config.yaml
num_hidden_layers: 8
rope_theta: 97600.0
qk_norm: false
bias: "none"
tie_word_embeddings: false
init: "uniform"
init_std_up: 0.0285
init_std_down: 0.0
learning_rate: 0.00576
lr_mult_o: 2.0
batch_tokens: 65536
doc_mask: true
train_tokens: 312200000
max_steps: 4764
MLP neurons of a small language model. Each row is named by its layer, matrix (gate and up: input weights; down: output weights) and neuron, and shows model dimensions 0-255. Each number is 128 + 24 x the weight over its row's rms, rounded and kept within 0 to 255. Numbers have three digits each. A neuron's up and down rows have the sign that makes its largest values positive.
Before each neuron's rows, "fires after" lists the tokens most often just before its 100 highest values on Wikipedia text that the model never trained on.

fires after: " m", "m", " v", " M", "v", " V"
L5.gate461:128140152108098124121111155172118133167188099104124091102093157116148105110082124170122095130183130099061139150103143109130133095135145126142104129128176127161086082182105127122141109087119102120100132124143136154156116165140143165112108137129126116155126140150148094110095097135129144110153095141132178139152127164145101129169149139117102196114115091155106119132152142124100151158123130099114128084108136121087093122087115128097111132117126091128130129123128141122130170104115124107133119141168112125088108123136174180108131130108090131132131170154102190120141154118134143117165145147144131149170171130105138102127122144146149134094108107109104125185134128134094075102124144168120137105129103103146108138119153161150148143107136138136125160139149118115109120110104137
L5.up461:161109113135121182162107108141114167133121096100136141175082121127105137152111142129136131120139126157129179166153113134125143156105151139181120147119133117114089169173097163118145115137124087108121174111146143113164149177093163097128164129155117109111138099106127087159081154138159109115104080140111108126097161098161165134139112141099166128113121116121115128129161126132129086131136112135109138125187137154140147143130122142147128138155119107114080127157151116164112114126123126124136118119159149157126121140160114131173101123109100152110131150161141134093105162125161072116163107130105113119167159116120098143129131115129142143130135140109151141115122174097092117137136093153129103098114111168083111128080164091113127139106129141079156152098116134178095180150159108
L5.down461:106168174123167151144157123113125136132119159147137127144130091120153162105127133137086143102123113114117132108137145104123118123107133144080132113102141139136131146153106133114138111129128174117134151128153096087079115121068149121159092101089103119119110095089108136132086134138150143156159099106095143148102125139109137100141131118134157163157137156065139141131166115107152111096135120147101127125092092130133093145134146108112126112151076088108101104163134135091085114138138118178127155112128119132091148115111134090151097116116116134162095146144203174143143124168150155119132117124127111138138157122151136136156164123114142141083109105146141128112098113169145146129146147061115115177116116140125109152114126141098178131125137192143140114150143101121182135107170087

fires after: " P", "in", "ar", "as", " Car"
L5.gate292:154113109124165136131118122157118158120158101129157109107124072091129134145146149115069106146177172158127113132081134125112119100134172162149123135124121160116127093130164140129128115133111163116107104138149139117150134146169122159131174131125122141140117154093101128134145116127146102064114141108129154103090095138145128097111114134138107094122173126146130118105081110129138149116156115109162137131141120146117138067078127163150139163147128125154120129145107130115139131110138187129158134106094162154123154118112133125152122129138092183163122157127096140120060150105105140134193112078104109153136100140164137105137106178101076133151154128139138117138153139146109143157137101164113135120126118148126089104132145137101123114100113117159165137118125069111197155128151129
L5.up292:131132156086180117198098117103149124098126162090156160109087158133137130186111129150135116161105087126128090120140127088168133154166106134111140122149105139139126120126118126070148138149137149135118118142120104136128120057107164102153139151089122122161118116137115161088098098131123125149105130095148158126112132112194111101096152104096131139142120118089148065118186133118104135131080139143106158164104146065132134122183134133148097088143133100124132149127131126172130143111136136125121163149135144067119118145134106086161154152153126094080136147127166171118089119099121127100153091111120161149142134125132139166146136115138091158136140137140134129145117106174156143135119122132127120128135097153143145149136117107131113129129112110135129153094130148113129111157126148
L5.down292:112130104146150128104133190128121141154114126132175138106114110122091106118122134153126127126125105130103173148184117154101116151104118132163143086129171110117160107159117118151087134144110086128127116151181117119144116124138156158109133111224127113111138132129145092087122174117184129143085126115188144158153133146120133125116089179120091133126170146129082164123081151102111134148126121144099071110138129151135126077103153115116134105147155131112149123087112122137105128165116117177115119148137142113125137121142157182151107151132144132141132113094122096102131125189149131155161156129119127161094143149150139157130132193142113150167143121172127111089144096141153117142106168167101129129146134141116104131123132088143134138136148127134110143140128136142149109127119142

fires after: "um", "y", "or", "hy", "h", " to"
L5.gate7:136125140090143157127139152166130118148124148145103088130148133104116159111143097152194164204174144150055151145114159137113129125140125110148179116102116131167105132122151155122132143148120130164109159122166090107095153074074098150149116096140132135095131150136132119125152105115138152091147148146129100145116108111120114133131142125079118115130139133127147137102111091116146122185145128105152150112133132148152145134155185126123167160128098082098119130093093122133107107141088115128144115106126129128127110080111158125116098139094099097085131122173132160152123113085098150129089145095097105128099124139146116119137125137129114101161118127153126185128141111126161173123105110130136113148123190135123131155148134153122102134103102117110127128110132080138116101128111186
L5.up7:101132080162148135077138095139164177087078110094094164168144147137110133124137130129083114148163154180085153121172124157110115108142135151126085124158118120116125161137140092141104148144129136092132113177105093121165149125112163112132123130118143141140103104129138119107154147139152097105120136187174144126103116095127162113116119159104177129145154117133094122151102137158158117132133138105139154132116132168116150137138121153093099131167131127144085118147164120135138071140143102130066128129155112093134077138101119163106102092151147092088148144114143114110114163128137125163138180137137155129144159120166117149147099145126100156152119129112096101122126085108113144108112124140121122124122090099109086119142163154132140121120176083147156104147139112146134126126147143
L5.down7:112135132133132122104183127132174125132119088125121133118120117159148140117097145114134111159148092191134126114129154175110116107152104094098135120083167138142134114123121119104150196131121117131101113139138128102124127158097150131111138164166176116108127135106179127155123121098102106106147159119148139123116172091112191130138145126156154103096084106163116156106131125119154123215128174138154155118134158113058096113117119097153118136098111091151108080123163128111137096114151096138123106123155122118155110129125151106085177151165140107149133101127142134153146154103131118104151112119143118134098171111154134146154155098103128131082136162105121143160135116125086128105151156108107132102179084145149122151129138176129134120104122136116106114122153112123107129157125145

fires after: "i", "c", "ar", "oc", " de", "ist"
L5.gate349:124174132113126110156104168112116081146125106129107170113104155167149153076135129154166132165129102134128110145137149138109137087147147131100138133158162151146110135120131158128130144164140148142182122154171108141150098114097119147155123181105146155104106147115152135121151143172137090149092158126168147142125128159126095154096138128130094167117169110113147142096156141130157129108172142116091171096142095096122069125100149142105086154153122119108127155121123108131135103156113111118090099149098120124120125121164138166150154142110165150099140100059128121119120176087140106154140166117147122134126149126121100118157102101139098117110156097155120109137113138130152145144178133129075093108122116093135147113097165153111137150137124085117142139152147124122180095134145122
L5.up349:126121126165143186161140126180127172101130124103118126100114110166121119117154104145094108181148119109132135111169097132139146111113147133133180137144117141107134126094102135098190131133142149145095116150149111165101126121140128138110147131121100127171158148136100125153176089106094167093100154135172143116128136132089094127152121128148145132134134131138163129140099136121108081158126121177161146164138107122165189104178107158115154141093115134170112096107151137124110144099165151124130142107144128107126141116107117152082136129096161128141124114138137125146133116136107129122077147086137121166103117133143134177097146119129174103156097189135111130149135090116074127104115156106148136153120150163120143108132122105146121146168185141148131080111122119127078132138115119
L5.down349:124110159144144101151150181164113157097150106131151135109135106147102116129177137136134087130096110146144171155149129162143141097114110076121123118116164127167130114135135124104086161095130112135138122144142104152110115154148133098118137155160150127148111134152120124096119109149155148135152106142155103119113110128088160091108069150145141138141108157128117169149130136118124107122140124121133072089129143158123113159095159106150150131160116097109126162118118112110109117090123101100117121132145122122122138159125101160144117123095124108141151111141094174098159196133150117143148127157141154136125116134094053100093115132154086160153131117133145087136112146144133111186160177163120106097101188152123163135121091113109131133109148135120135154098143081125183125112157086

fires after: " ", " cons", " it", "l", "amp", "all"
L5.gate228:115157102126088094146106138149155142125078114126124122184099181124123117162122149082169123148137131143129141115125118131157149119132121099141099136125133127139113109158116126112085091117173149104114114157135117108131129121108104109099151128162129116104131147115111134115157124111070135144083104094140094121141137110149144152140145146127178148120133111142118141155114118134133100185104127114106178140175081141128145130121174103141128139111112122091134134150138096156109152148144142168146153117147111167133173164145132196098101155115156092145126080101165083146111106109138096099125090119146107150132126140162157147167148111102145113094158130136153164109146152131095116112073149145146197098151089152113139148145115114106139134168104126117150086112098133127105117111104149
L5.up228:113118114106092137115117118141132131133082162098122131156136137151109152117114140098181128148109168113151102107139162107196159133154137106124126140121115139118096089159101145093150080101141125098132153132148133116100153143098122113114121155100120150143081154117135142112179121063094140141074154131145131120116151148145124118163159126141145112149107145065122097130155130159130084145158131126119182134106119120166106142127145097119204131103147160130136117116105110143121170163124144128118141158152144129109152138146130147094086141141132123103156121135145118135134123084166156105112102134138139090166169124148148125139142140148149105174149082129158168054149154134148112133116098104086146132128129117108128169163132157130131157116116173144141105100098131150141149149102142
L5.down228:126115115184147140122134127135142121136136152140135103137106150123100119116149143160110108146155144150106125108123131143161118096112073102135119119142125120150148142109161124117124158136183129125101140108090126139148118098101132128149137181095128169116178090158120188108106115133124127088147136146148130106112167088118147116134132180104149116129144087110087096125127172138123185163105116122112132139115064122092151050158150126118060115147112132183088148132114132111146154138148133083083133121104114144134137134125107146120149064132136101132154167128150108102120108126113156145149101153148141148172128121136140129161123178137107124068109131125080164123157132120135115089121167134126137111117116124081150117127138075128104107133137095119115114110094102119140133114114134

fires after: ":", "′", " c", "5", "4"
L5.gate377:185142114104134123143131105135127155120102124106172150152099104091097129145140152152129127130128118119146158108121147116132153119069128131122116106156114111141147106107125117127137122145133166156128087135105131159110143128113083155122176152137116173093087149141099145174169136139119085133098102163132182138129118118155079147147108144095121125155141149137102060163154109134131111075167135118125097115107124064106122156138138131196150151155158106139129107136131174120122123150113097118101131126129118106107139136120159114113120148153140157120153162098152114145159136182128123145130159127169109142144122116121128106132128132113139091139120164108144171111103169137126151114143124162142130139126118178141128106103188174175111134135134086152178120096116123124160174140130162
L5.up377:157123129142116134107131155154099130121156130154124086153132133140159127124169111117079137163128104163151078168153154144129096148124157153137122131101154165107161106132158166150155141093087144153117132094100146111152146130160110149113093140142161148144142123137114147167145129127161134134115149104094094139121153101173142072156106141087126130101086087135138144117126144103064139129116145115104152154087134194130126116124135147113124111140136125146137177106145114142121116150136145109143150113100107128113109158112150098097109156160114196162127114120081184085124165109110133131149109132150135133156133119180142110125099133104090092134173104127117128136190105169119162095141122126125145152096145137137095191158125155152143109128107125113126151146110139120142116131132150
L5.down377:118109138122116162104108148139123176182090128121095129108142130120138140121055113121139159129132149173119132154116136138130093134161136112143133142127092165098122141116082153154149124114109132093154132133157144172150165122115146093104126166161182111161057128116077063085151118084103148134207097122133127123147150120157140134129106150097117126120150135093150120142144163128148161115082123117151115130105109126130121136163104132169087131121136113131153148128158134125130136124144139115167101109168165164122150140134123141108133118183134116124146116153104071074098087118133104145131129108108116154138121130100109111124084127139105126104111145089118142114116144120122153132143142171123143115159111157122142158104148124128174101121125131115145082112148118134150146115134188

fires after: " Gr", " cl", " he", "he", " Cl"
L5.gate19:095139165129114123146157132108142126136150130133103105157145171172120103145156176135148128139163126184103132156105161144143158127115157131141154133134119159104093148136096108092111121106141107131127137111148113128138129152151160141122087141117114142135132141111097106142115131140132123149101095160098091154137145136158125106093093167113147119096097124102146150085104073096167091169117112144123149150103088097098126108124126159182151157116102093129094137122118134141158147126161084135141132106115178142182122080136144150127115151143102145111197116127115132107136130108119178115119159168149137154122162162117137156138087126091130124148096113105180116145103178118109136120157105091137137139153140104111150124154079163155119128156128125139139113142104135081107164164147151
L5.up19:116146148134147113119111121098154129139123140123145148128118157160125129143116117117121138120110126145127134157090165144093125125123138088154136136137138148084100150135133107143137157152126127133147115156151100126162096134173126127134130094115099169128101109107095142087117149155114145135115142096103103114118104129120147099102073123128121116116166117142097146121107128118137098133137136122167153110117090143101184096099141095178125141096105145180095123120127154152155156156121109111119143088109108123092124095123149134125129076142124134120132163142091092135126176114111153122083181111146162155124132185158176111154108129106145141144100151087195125183110153106137137122112120120072109187151104083127143128146108108133124136129177174128094165128079142075122104136130092
L5.down19:136112114109114111147105170124083139126168109131130156144140105130141096122139098134117136103124092175146131123096136149111150138155114141118132123105139160127151104113116150107129165144140136143136117153110123119096162135107123189093116088152100161107129144136162099159139115130117148111130140149096146100092130083143154128085136154143119136133125132164155159116125163142129115109157159140164140143145159101152098109124081083110179095132184109116119099181085106082074129156134133135176147117155141129144140118117159154178153093139135097149106166121109136190119131137100156127133093154125104105107095121134142089139190142146100149123123115180137112152100108140134179141143086115131098107110128108103132104134134135101079109120102119162149149150106139160128129097161151

fires after: "f", " f", " he", "a", " d", "o"
L5.gate680:118128179144130128156098150141161139101140141089100111098103127096108118135151146131098093094100113122127140192138132145115081119123100110124163098117149131173126100108114074128107147169124108137103152133117126147161153136121117102118106155163092094123132195130118137123126171108108136154135130126130098128160160135135165159134128118153105088099117146119141122102107089114142087166129089129118118125126125121155136146127106143069139125106184099127122180093149167128137141105143105121154158132154142161117148088152149122163122127119140135117133124148111164114162139100108161128128129120096114088125092124111118140107169138117126142162087108132143100177115108137101162126126142110132171176171153160136119069104100087189089155090127104143129127148140135148103115138151125
L5.up680:108139151171126118116111125127147154108142130150149121104158141138098143146137117150119133078108122102113161132097167161127167127123122101124144129110116113145134134123091110123169104115197100139161119142148124128139160115102156160079127098095164143161150131098098115091135155117134096105130107137146111068139109138063122138137107162134141122105133149053092109121107186133146172103132128118142138143091133161123162124142064149120122119151111127140144116112147125127114115117092145087105144104123158100130134094159077146140104103139151123095123119139112117124132167133147115112155147104089149114147123127100118068088101143144158170170101139087159142179125144157173130134129149117137171138154149133087113106116145109137112096107135113131167097115122144116111143170126094
L5.down680:126132127090057110105117166148127143137115149141136135140107159135130123119137090130097138159105126127174130144113089105130087150092137153107127154133139066111102110135108125140184146133110134096143121128124126108115116127142154114123129092159144130133103135110165092069124146140106108152143122105123130132145089102158145135106134117140134155126132111117141166121092084179121135146157100120117106148143117109135156148137171120198126160148147099124134148109126112131109204167146143187111144162121131105083128134145129123096150178171136116142159089157092159162106105113127138164130120083149109132136093150132169138129140137115119108112108140161147114125110090133080173108134142121154082175123127159091170157114118116113135099113125151122120095130091098174126143120142126

fires after: "ist", "it", " H", "ol", "i", "ot"
L5.gate489:114103158138128115103115132067161145135106143136116139155129165181106160131149115132133140148129160126128098055124097131135094134103128130156147129133104115155121080136134148170156205101115128140148115111088126122130115147116147137107138144135088179129118123138146113098127124113076096167099132175127133122082156164134127108114141095152116145090135100104135137087137148146135148116114120126115180172155053169089125154127172173138120119138115150121105094088148117118112137099090147127143150158120086098137139144128140153163099116151085134111134122139151089096128148123083104137169105143140116135146111159138111120165117103141122146113054135125142171125143120152113127138150135146127105135145139129125161131156141098120126150092133149143150155165152120150103115128090139
L5.up489:124140144135140128133122129124111106124117140161119130093090130103130127119107130113194103160119101122169093096172157118146166112132149128134122112139123122119110076120160140166081075076113119143120142104131109140119132080132122188101114135128140113123122101134159143131125134046083161142124159122120119107165103164133142114103133105158126126144141104127123111093119096159170158162107170189163118152142150156119119134115116095159099147152107152142106127106127135113113126124124107088100140160110122085078164116137158126121123087129112135078156156148162153105096114125157125128143112099104100150117140155102132102139103111136136178118110185138102121164098148122138104144113118105142117086122108120143135137146139116115121096138141109153157099100093126172179119170115141
L5.down489:103151126125143092133125111110112074130109110114114108126134186111099097132144151094129143111123125141138119128122152153127141145115148078144109136135097131082097133176125117140155132093114140117156058103141146114175141087152117114142123142128104128141093148171075197100149103111143149090158149085131126084127130137123095131101132123130133116087122103164151134137102086148121139109113127098095139132157152131103104088128125110159104112092129110118116131098172128102154137119137136150121132125168130184148115103134117149097148109109098135122147148125144104112114110115083120114082098143142132152116146126128149175187115150115115143112079095068065121128120130112125095135095124156124164120172136118136133165178142109129117074127127130124118104128171115102101151137121098

fires after: ".\n\n", "\n\n", "e", "==\n"
L5.gate694:126122108077130107095107110113147156153116153085150149121120122122136146164134100123138147085123118126155123125174132171113109142109160120090139172102145122142148133108105104157132166085121121121166133100123121099087150129182119137141114151151113093095107126131093099077113145153120099123105119180102121113107158082127130158145144091124133143137167106149136128071092126109166121132105103180098130118125142108110135131101126145121104138130147150167148121134117122095078112161162072118171088152118120083109091141139167124128123145161113137141104153109123170176141123126135110136147173083137111073148120078112170148117134095106113122143119130152161125143162121094133130143117143134134112119100106084127128117174158105120110111164137111142111119167149099147115102154104118
L5.up694:129162112130117109125108135097114136111158146136151088121115144137139130091150145142144118108130107157128124148131110131127134133155119165213085130096117144102109158127116131074139131123154121096106126162164079145090133138130113106146122147132139132145136146147152157131108132139139090164178113107123107111116152145129106091138113134099157163111128060182143166093134113081123098156151126140109129096075154105075145114135153161083137148145126126106137096151114166141119128135154094135182137102112120121144101128090162128110153172138138187109098123163143138144119158109133091114127129133146086104124115095122126141121135115106126103152075089131168084108129139157100173099115130147152120077181127117136101119115161108116129114105158144109136143129109098128134104130092151
L5.down694:131155136110141194127111125076139117130130157120152146130121107149129151102133105118156156130148084117107179134115127118131118111132120129105136119116113104119069139185141121103118153097113166118148113105148118140122104122140157134131101103140105163120148130104154152126133159156142156119083126192146148161155112155160101140099189120090134114097101117109131119102100097109137140125126152116073141164178171121145174167102160100126131155131117103126124145134099136145094139178128110129153115157160126105136095139076119142116122150114111147141154147172165081109137098100111116110134109116130115103164147145137155082151140091071110129108138114131100155121118100111141132143125127126155151143168175073175097152121125125139117104136119136107136151120167094126095113161163155

fires after: " M", " m", " F", " T", "M", " c"
L5.gate308:163116107156094152172149118154158124110158090114120139122122148154116100111138113167163074077102113140123124139103173111171121130133109119168087139121130136123151131100117140122111129113113102113116126120094141148109107118129098127157091091112121079131100055140119091113123137107110114133166138131139172164117116097124114126139150151156143127175122126112122147121131156160105115164092127128118132092084141138138127094140128116129117148149128115102104111156114115147138138162113124113113116140097141149113112132141104146160148079077160177147144165110140158143130132127184139113128140119179142131110126156126126161134146116166079139113192110194173107124161142115192121132149135096143135135170098150137122087164114154095140099106121131162149109158157091119140149143117125
L5.up308:145107159109140112135095125150129147147097151167149150133127154171104112125172154099177122111119151138135135150170123106104122122137133135113128142133145152136123131091133129112106144161108125149103108134106111121124097144163121071165079156164142087125119145075127159142121099117165170093117122148167090146116124125164147112130121161133124112167161084095159102102168125110128121090096144155137152090158124149095165136156140147089118119140109164105110099103144114144130099108143121162139150108104122126127138147178131182120110153135118142132125138152113106165130070141094156096167111137107122124143135154098078123155104105090114113100145099096111103181102153157095146150161142129137150153106094124145116087106110114128135084122109156138124127142147113139080094106103093
L5.down308:189124141152147130097141109115106176174128116115191127111103153135085134114146118135106146105110121198114143127136155095114122108104109127138150103137135117119087127137122159119080131106154098194153131121143153130131146118136101140120140096107067121117137097118103130088125134120155127114107161096133187152107151084095081092154114150146083098136141157161088124145126126135156164126128129092134151113110170117106144159135135117151119089147151118117130124108134167097156131139123121135166139104123127142127133145096109155169126081108133103150089147138146151126142130166083163146131176133140123121122139138138137100101163097104154114134079158091171113140168128132114111153134111137112117111121125119094164143115176118135140126137144125126095088087147119131167139142104077

fires after: ":", "5", "4", "′", "es"
L5.gate435:161157138131123100127158101171132114148119103084107136111104096147117072153121126137149134106149149131119145102096124113131079080157093158087106132152113151143137095133107146149112184128126111132145101132122143124154137162134119158133143080136124151128116162170134150150177141119118137114130145133142142154135160143156117131160109121146141119139152128140125148173109151077055148106145124171130158149125145133169115177116119132130141135145135089077118139127141152144122121138145140118148140136184112109121147131118127112112131114130142142113114103135101098149156132103129127101130109129144126111173114144206156096150110133125116153158153103101131131126113116175113152095104170135146152124114146127114107081161134158139104157081067153111125178132066182142122147146175109
L5.up435:136088153113098152136101146078116114137136104121100069086103147115159114128151142081137127148147120124151142143132153146142167074124151121164124120162142116108160184109117161140123097172093146117125075156139146161106163145134120193137114165130116117132137130115119163152102099112100154129133117114128114115116125088169149115134151097089131090105105113107131128140110147143109112114128163101142087155076121087093117115084183109141143130121121158180148152121161144103112103109113139135113138090161141138134133140108124141123114114149097100115124131123136132107125142117120123138100111138136115150121110127150122120087188119136123129125157067163165108130163107105108132196143090128119145154137162146145127148103133129127113079150136104118138098105153100130112102077075137
L5.down435:125081116142132130128124123117159127151169133135123076121137116135127141185088152149094126167151138163137140127169143101148103144126161125118118109139125097117109127123130089130128125119125165089196117125139168119094126179079155108098098096121121131084110135138137128098124117096101162155166091111106174094112094121126169142151125130124118120135116120155118143154157118120159124105115133094157133040115114096162096104154102101146174185152156118136124120152081129138110141105099113123142127139111100106093134152101118143141077120125149167151132131086125113072131138141137135132109108123134115105127151110142153120135085134096131128132120124161158123122124121138191138143142140162144133122150082113113134170116140165103152102140152140082105133157156125125182117099130151

fires after: "ist", " It", "ad", " com", " en", "t"
L5.gate669:107103146099109134116135127146161107071096126097107141132124129155120149115148119133147167102192090129106152082105151139081160158154120153125095101163116133136137091122128148112093127096124125129116155084108096123142140127085156142117112150125124132091127148137119147113136139122112138152134094114132142112118156077153175144110101167111160109147131147105143124171123078124090142138117120165130148119127074114119137096131179133141101141172149154184118136143124121065081100120134099128175183132137129129111127183130150155059112157154147109121143144165108125152171083132128112116095103142137086143104122111117128135135121167149118112133123133127125148123110101172118135071105080109093120149148139104153118143143115133135106130122121109137095123088133150099157127152124117
L5.up669:131115146115136113116115107159088111115120152138124143127134125111106133098123127128118112110115124163111124125153104132145129118098155096167121127096178137162113105098143115142138095117150104069123133153114147126101125148110116136119114148131113129074144125175090119095084103123089120146102154103104131158083108092160133104146141128157107142100129131114112141124133129142157139132143125171118129109118132099124138112103121188081142101152119134125163138107153121115132114137101124196108131173173181125192133151162066129117136120140126136134196095160094119142140131112136103098101142106113159125111132154100124123129114100148119129154106165093173131118171107153092083114156113125126115117093118103124122175103162156132082116137174111115155136113092121056124124161092136
L5.down669:105111093105111137104158134092121173125081104160124110165139132113159104166130102080133127138147122148090181124166109104088137116157154123147106145092129130135074130165134126110102106094123165175107120104147103120137110120126159133142128159169146155157169146155141141108125118096113115133088121134184147111097146129152142128119141138122135134132126146120126158142100152138184162096143124126120163141171150102087136135136136104168146098111144129111141136146171138106105130112137154122105169107095124141111152121134073140131125115128121111144130111117094097128103113151155125110102174098134077133105138122058134108115144110123138116117095119111127134149118122134094068077141089103152124094139105146119090183134155113140121081096137118128152098104155085136112099096095122

fires after: "ud", "ist", " to", "t", "y", "our"
L5.gate614:145149141144146109094173156096131113123114172131147139100152102110161119102124105112132107099179134122070152111132111153137122142111120144140120093120094087164129142099154167147165113119163148176135086095129102215091124138116138095131157130161137144075124137123137140065129125117089147114128098155138147138166128147096106105134126127139126149114174132089157118141123144081136120113143151104144154090116195090100194115137147117106136158142118109155174124127116145123117120056098124149092119132123162124124140135123124132161100148096140131129096126140140126108113141106148108111108107095116127144133110119114101127151113112156118114112142161093138162156114105124118096136129124123132122097145106124124140142135136086111126142165148086136166115108166105133081145140093166
L5.up614:155100126128106104121122134120098157132076143097129149125130108103148175126123108153117116116112135127075148133147177142121151151114052114132141124148118093168127131112183113096144142115141171155106121128126128144136161117169141136118119114094145123127106153198108113100125117117140130090148120118115072143117103110105126103137150091101118121078163171105124153142173127158094109121142129121142157148092127135108149093075127125101154138149161120138153120131150124111097075174116133162146136129158118097100115116110132158119142136122165096145157109198170153099074164129160121113132150178163107144128125115116104150145121112144141102132126132130151154159146143165104122096125144103177145126132143120144110138149186155176158143135129101140134112128133109101115124116133089
L5.down614:129148118144109123143145101123113103146114167156097104142150139123139105075124145135100127123152155169126108141131112127125151126118165146135114097079120186116122133078104102071146178144153144148130100138157087102140104140154110130080124083161116109116104093116155126117108119130107138153158142098134109114118102155110135119155085138129120089147101056101132155172143142113102150107146120101134182142153115126112123093143152110147127122160167169110107108139175148127143073114102131137172151148130090111116120133156165163154125139128145122107082100137119122123120108144136096124114143117099142159134090111132171146164114115118149128164112124112123169126132118130120145074109162088147101138152120093121140120173195132171136156140121114110109123098179134138122142118153116

fires after: " de", " cl", " b", " m", "ev", " r"
L5.gate146:133147125113090075183127109141101105084152140141119147089105115149119115099144150118133118115117136148133122146102096139096116114135151092115090116156100117116138171170120158141149122099058140173120130115132126115141128147155154150107129119109113096078128123137124115091108165108152149126106134142146149134120131150145116101100116100146146110107113120170115119146130132143143147157191138114101106063143110095117131117108130136139130129145125136108159126142130113182110116141130082103103133134111136101136143142144107128146132107135151104136100108107105090111120172100178121101094131096165148167123144121142147147140082150055111159100132141082141170094168144126079143108119107110082151122150131141073172078112106117146114093177166134127136166125107126118103108123114124
L5.up146:109124151126135122119160098117139113146112131121118145149122138122121131156144101139122118118091136122080169120069141111090118162104142126108123127142157162147118116147159167137136120148136123136119121122175126103152118151138144118132125123169072139114161143076133114111133154105162150144146151128089127109150132119162123120094152152144146148120116163172129123142102144096122133149140132125087128125122109052153113145094137131133139110138098091109105135119160122146112169132160156107102102068077118132133190146120151147157087124116169131138123102107136161109095145124089090115157151152160173106084164085130151119138121182078155133147125106166140103096138162156082116097145069129135105158095134131083126133137114103165126098153141107160102143147159132119117113123132163
L5.down146:173159106166131118157145090122058101114112116165119124129160103117108124126091155153119120117129086105090160109157119095096152097133127118125175139107090150119133164129112157098169131170090133133106142143135134156131099152087102113092160163080117141142154100153082144128124082083131105127127124112131115096150127103104148126130154146108092153109100108115134150104158123143119098137146149146208111139152145131115145114145126174161138114125143121180116109121176144136161151145117093146144111169155137148130103140092118127141155141109114113104101176093078157109123091134130129120123077141137141123135109174107156138149098133147089114098121111111145154149135132124094167138156123101133108132152134134150121110117072087149109081116135126145101124149136145125131136136156125

fires after: "he", "oc", "y", " cl", "ch", "b"
L5.gate383:115208118092156155121120150139132156158140114122158153128097161108112118126109136120120115070139120158118140099111124147092104137136111121127175087137132098137107147121163103134121142079130158132118115132122146112127142121113133155146124099131118145138135131152079164117135174115195114152161182149154146148167128162154171140117139091128125163164144098113159136128148107107121104121100117114159138142134128110096108165108114111073106126109129101124136148111109110144049124144176043138173124150173116127090123127138171161137079157119113120108164126137115109157120121115116139109158139110094111089159128114173117133143094132100150126133092143107119140140127125133141136153132121098100159106143112107145114144135144099140152107111147166173123091140151101136133130107143110
L5.up383:161140096136080114122172083112123159082108149155109106133137106157173085130139133112137130094132149173143126113108144157159144133130140119164091115137161159156145116130155082129145127164111152136130065120144126130140136117193189134107114117113143159124118139118108119112142126145153118199144129132107143138097131085176143107120100172094186110149117116142124124148121102177174132101137116142131151136070101147159165083109100117120149142119087137095116093142146128130114112155109139105134136126129090104141125145118108131165088150121076106151125118092121156100088112102126112099122113115125150138118123112102181130117163114125139131121104160162173139132175129128077117134130144116125155150149131121100126116128115124132108084123143131111139127158147132065151129125140115
L5.down383:112102138132135166132159157105115154161058145182122155142098132178145139098161152169095129126068136118111149112136160125139167087123137138107127105148105099103114115140134157121119125131137139188140147141133097107102143095126153100102113152118150140151114091149136141128139106137109134189115159129131136120094126137136125143108116168110128131145126130116154109132117129145178173081122157173109084123164149111046168119168082116114124127157164137112153119145117132127158110112095110155151128124106153132124100120077106129143153120092153107149080119135123107145160119134124136107136154098099155112124133109123108089120113149141155113102084140142146161068147122145135127108137172161091135165123136102132100166119106140102103107161139153111109111128139114100131148123097150

fires after: ".\n\n", "==\n", "==\n\n"
L5.gate362:125141131088143108114114112123140128138100127060159153058134165081172111141105128124123120116086142155137113123137143149113106144121105183132108083096196128139118088170099114137135110148136136135141155115106138165099094146150139168164122117126106102136110128085157155122127162114158103115131128142126130086128110173133149156148141100135143127109099122118148143133129123107147127132171138125158161105111150122153133156117169116151099116126107116083165119147089128124136171192123115102126133145167106126127125085130106141104140102180129129100113138109156081121128126135101120138089159098150140099159116129151120125127132116084122154169147118109108112129162132121146075096139119143136124104147181124127112135155146115062108098143105114093141157113158118144067134133102117
L5.up362:131132110135118088139089099099130094133113116125132146162134072136147158117160118112157157143078149118168183131087104116094139134134135119165151114135143135121112142157118142128105115110132092137135110150095176145158149100159127136139133115104128087110150134131138127129161179126125085151110083157117130124144170106103149143114122176117100133112137173112139116124147119108141129108126129135148128119109128139139133151108112107169111151138164148124143095141086115120134109133145103137162145113127133134083148140115133151125133131158111130107108104191127153117126107121145157106126145118168172116147173103118115152104077147140126160146127147133083147202112126112131119128095078123176121110118134132096135127131192133151104110124120052093130164120142136127121223138102154
L5.down362:088135136118139109113114140108131110121108128094141068150106127114135148149116125086099125108130135175149129110079095155130136139109115107124131129113193148132138136145129138144139145127143100100154121110153123157096115151131134116157097113100082140131107167118152136118150134075074142146107104130135138123169084135136114113121127137139130159130112114128122118141164170097152156146136106138134111128082148101131119131118162127101115123137168127171142114097121141146115172136101096108123123150141102158135094106115149168188133125118140116125044189145121076133096113076077133098180157139130143095150143128153155146103094104137198120108114131113152125138140147142165107099128119138115147113076129112164136119112168142134106147096167165122124153143149140183131131138118107